{
  "n_layer": 11,
  "d_model": 512,
  "n_head": 8,
  "n_kv_head": 8,
  "head_dim": 64,
  "d_mlp": 2048,
  "vocab_size": 8192,
  "activation": "tanh_gelu",
  "norm": "layernorm",
  "norm_place": "pre",
  "norm_eps": 1e-06,
  "positions": "learned",
  "qk_norm": false,
  "attn_scale": 0.125,
  "bias": "all",
  "tie_embeddings": false,
  "parallel_block": false,
  "init": "orth",
  "init_std_qkv": 0.0221,
  "init_std_o": 0.0,
  "init_std_up": 0.0221,
  "init_std_down": 0.0,
  "optimizer": "adamw",
  "lr": 0.000655,
  "lr_mult_o": 0.783,
  "beta1": 0.9,
  "beta2": 0.99,
  "lr_head": 0.00594,
  "grad_clip": 2.0,
  "warmup_steps": 448,
  "schedule": "wsd",
  "decay_fraction": 0.313,
  "decay_shape": "pow",
  "final_lr_fraction": 0.0,
  "batch_tokens": 131072,
  "seq_len": 1024,
  "doc_mask": true,
  "train_tokens": 900600000,
  "steps": 6872,
  "dataset": "wikipedia_en"
}
MLP neurons of a small language model. Each row is named by its layer, matrix (down: output weights) and neuron, and shows model dimensions 96-191. Each number is 500 + 40 x the weight over its row's rms, rounded and kept within 0 to 999. Numbers have three digits each.
After each neuron's rows, "raises" lists the tokens whose logits its output raises most directly, leaving later layers aside.

L8.down688:487568420477580392527597484468502540513526519483535540549527435484489479478437518531514501493512542573493426404441480456528538521535537578513531515475554479521507486502446488532466549562396499500511542500460576469459468503504509452506494475499454476562500491542397590583546540513555428539
raises: "ani", "an", "en", "aire", " France"

L8.down1359:454577501495525516468465480446585417520443508509430523458494480509477513495523575484544373395452488545485549467482479470535537525529491506508497521526450548520418481563453479499541433463548526504538482429609492498510488542456498520497523491545482527395516504457505533470498482512476575407
raises: " Award", " Prize", " Awards", " nomin", " award"

L8.down888:463463450565450461475593474503474508453573539482456473482509542547500578523521444485529450528504480468501474486449634550501499527523518432571443545527542481519522516488465509518482458478507463531693549498544485496545508451456471413505443469523489568498484500483564497524555461543554445565
raises: " ", "–", " –", "-", "—"

L8.down1224:522511509550465509463479469420577457565520498553500467508531569586507532487510488538485547570530507546506488541557473504504413438555517466503436487572453490488521510469440553464518511466467529487466474454501600548482536466553466482390488513520577472421519512540472489503466500525558590469
raises: "on", "ons", "e", "tt", "ree"

L8.down336:537497554582568438496459439503527474569452555480509492492493478511506430547514538471501459515466490420585451505498478502612466556518563545474503497502476453499506451461438515504468510488501536477494534498539550500459520489478491482504456478509532499518462581539587572518514502525554472531
raises: "el", "ene", "et", "e", "erve"

L8.down909:379462456432467377497457483530525487516459509504549496549478571470526588554501516509483464509461498482596451528419448514484537527526485465530532431569443536541500530500445528519523524465543572507476475517479516517527521520507460487558517521506486473459413532486480490413446494442457492491
raises: "r", "ls", "rd", "l", "ral"

L6.down482:549489496536454495487593485477513533494447522532457520545488501484480446572515528562463404493500543503526496568458639429496548499524509443543569461504545555528464558557572449448546528478450458495707462522537544454533538500547453510467500467518500495477505474441509534431511459478546482531
raises: "M", "G", "U", "N", "I"

L8.down1667:436450502454497450534540516484426478454428491589474465492462509492515552502542495537469411505520466485487504508485452424476472448479441536446509447445515491508551442421513528407508511495533463571454447527435453513514430503498470472482478471488594521441469575527557463490443482473525548570
raises: "rs", "rd", "s", "nd", "ğ"

L8.down263:553566518578492339500491457507514442401525506529510485470506529395537531488509523533529514540534501536499444485500512515458504522513553491504516503564481487513469419487392457587485536467566481506528461461449526476494526477519521565523480528443458578515523488565505529451407470531537422580
raises: "ator", "ations", "ation", "ators", "ings"

L8.down589:453501482419509481501463451500465487469539490462502510475525435493482520494476458480492470488464494467486505534579510517592549489429513495457487450494496530496519467515496545536499506514491486432552615518456501422528529448494524498592501493465542456433503514518538493508498440450550519426
raises: "e", "ted", "ting", "ti", "se"

L8.down600:420513514490562380511474534451462479570503400490471463537481565516500497503454501489467596460520473501452462542493551472514553501470524552597483548513456473494434554474573468502473532561521440441519547551457523551507513468528374492520553486530492467462540525526513529455437516484538527490
raises: "ls", "ler", "ria", "bs", "l"

L8.down1460:426582482440460501557544435435457449515556467462491550553547504463467513525548450609520482489565537527450536525537454445540425517497517464489529454550525561491428488490510546516389473501481566470607511476526578486530508466451461482542507538487484490485494502448543428476496528502427535518
raises: " book", " paper", " volume", " articles", " Journal"

L8.down1545:451490577506460434486467505537499508531480476522490491557526465503439453457500513422423437519490451484475440541450490499508504518510532546498502495493548514514547373565499522469548509475587471381446475506455459500523476411524556472461496549463515504523540502451520493478498468494577476496
raises: "izing", "ing", "iting", "ying", "ping"

L8.down1573:472489543480391421492506490466509526542493565573505504513476514551562488533550441552503511471501536467508480530573466414491512497518486489526440467468445560532446501363518498495560454532531445433421498499496483502496450479505509538493451499482545522480498509561448469594508568479497523498
raises: " died", " took", " had", " lived", " wrote"

L8.down1367:487449488479433355524534426512452481526573568486541522507486494526502466495450503508500497531479561471522463538462527483458436534481523491518543441484554515425451501541586516529537539520554480477565463496466480509526483500478513509561489415509539467518503460485518505432472501554513493530
raises: "ically", "ical", "ist", "ics", "ty"

L8.down486:546495603508492437445434521445520473493482509570456568479488532478454485539538444493441502532471446469476470510467466569526524491488589501473484488511499627518469448554502495474523502486476451439485477548521449511465525537520545460500428572480441425507533479470455511574515433560516439504
raises: "ly", "ior", "ch", "bit", "ial"

L8.down1070:484482498476416269484526460476524473506476489500501522518538470564440504530429534499532411426557518537571451600506532491543516507524517543471454549464487497512489543482543554565493498486528444561443494496504544484574577542535508618482454520477479503460442470510443484471462451500543519537
raises: "ti", "ble", "tes", "te", "ted"

L8.down1514:519500539526470453488518465474503477524585570551470545463516487508497538450488531461564492548546558497529458507474489521531525566482518487554524483519538451537477529537459499500517516559441530476503468531490419463461498492468517451543494478510457459462502520519409519577559387464511487494
raises: "ho", "hu", "hen", "he", "ena"

L6.down1098:449537483470479472439503474473460503513520444545580401522473500489421524520463516453551531532535533479530479526432503570364528499516484469523454483461511477530484502498460500501537509521565465523540488568482511557537456494531566474488484452465466509493484516513531523468448471517438532539
raises: "ic", "ics", "ship", "age", "ism"

L8.down1633:473500533460381495496505459481538547482508429476487538506433542512472454480536538514580550536545457491546483476505533567550473421475650467471540493473481494513552560526525556544564514548474562497534552412446489491507522543552523478466571554503536579535458492434494520529540483569462525491
raises: "on", "ons", "man", "ox", "n"

L8.down790:486468440418476480494544467465468461500467506506520512519509489554494465556504462506468526525482457512500451549460517493446458492510466608545562557511455505488531489406524477465497489562580482510472509552483514456472488479427478493440532491498435472492484485538387537494472455569457476454
raises: " my", " me", " us", " our", " know"

L8.down280:527449507535423505478450480495490473480498482417459450622471513451442579421516520515522491444526465506552491484498513469515452536436563456491566522534413490503502482465460477496559517509434586401517408511466542495532452450561478459509549567526509480477471475471434487508492536569542534445
raises: " vote", " legisl", " government", " laws", " elections"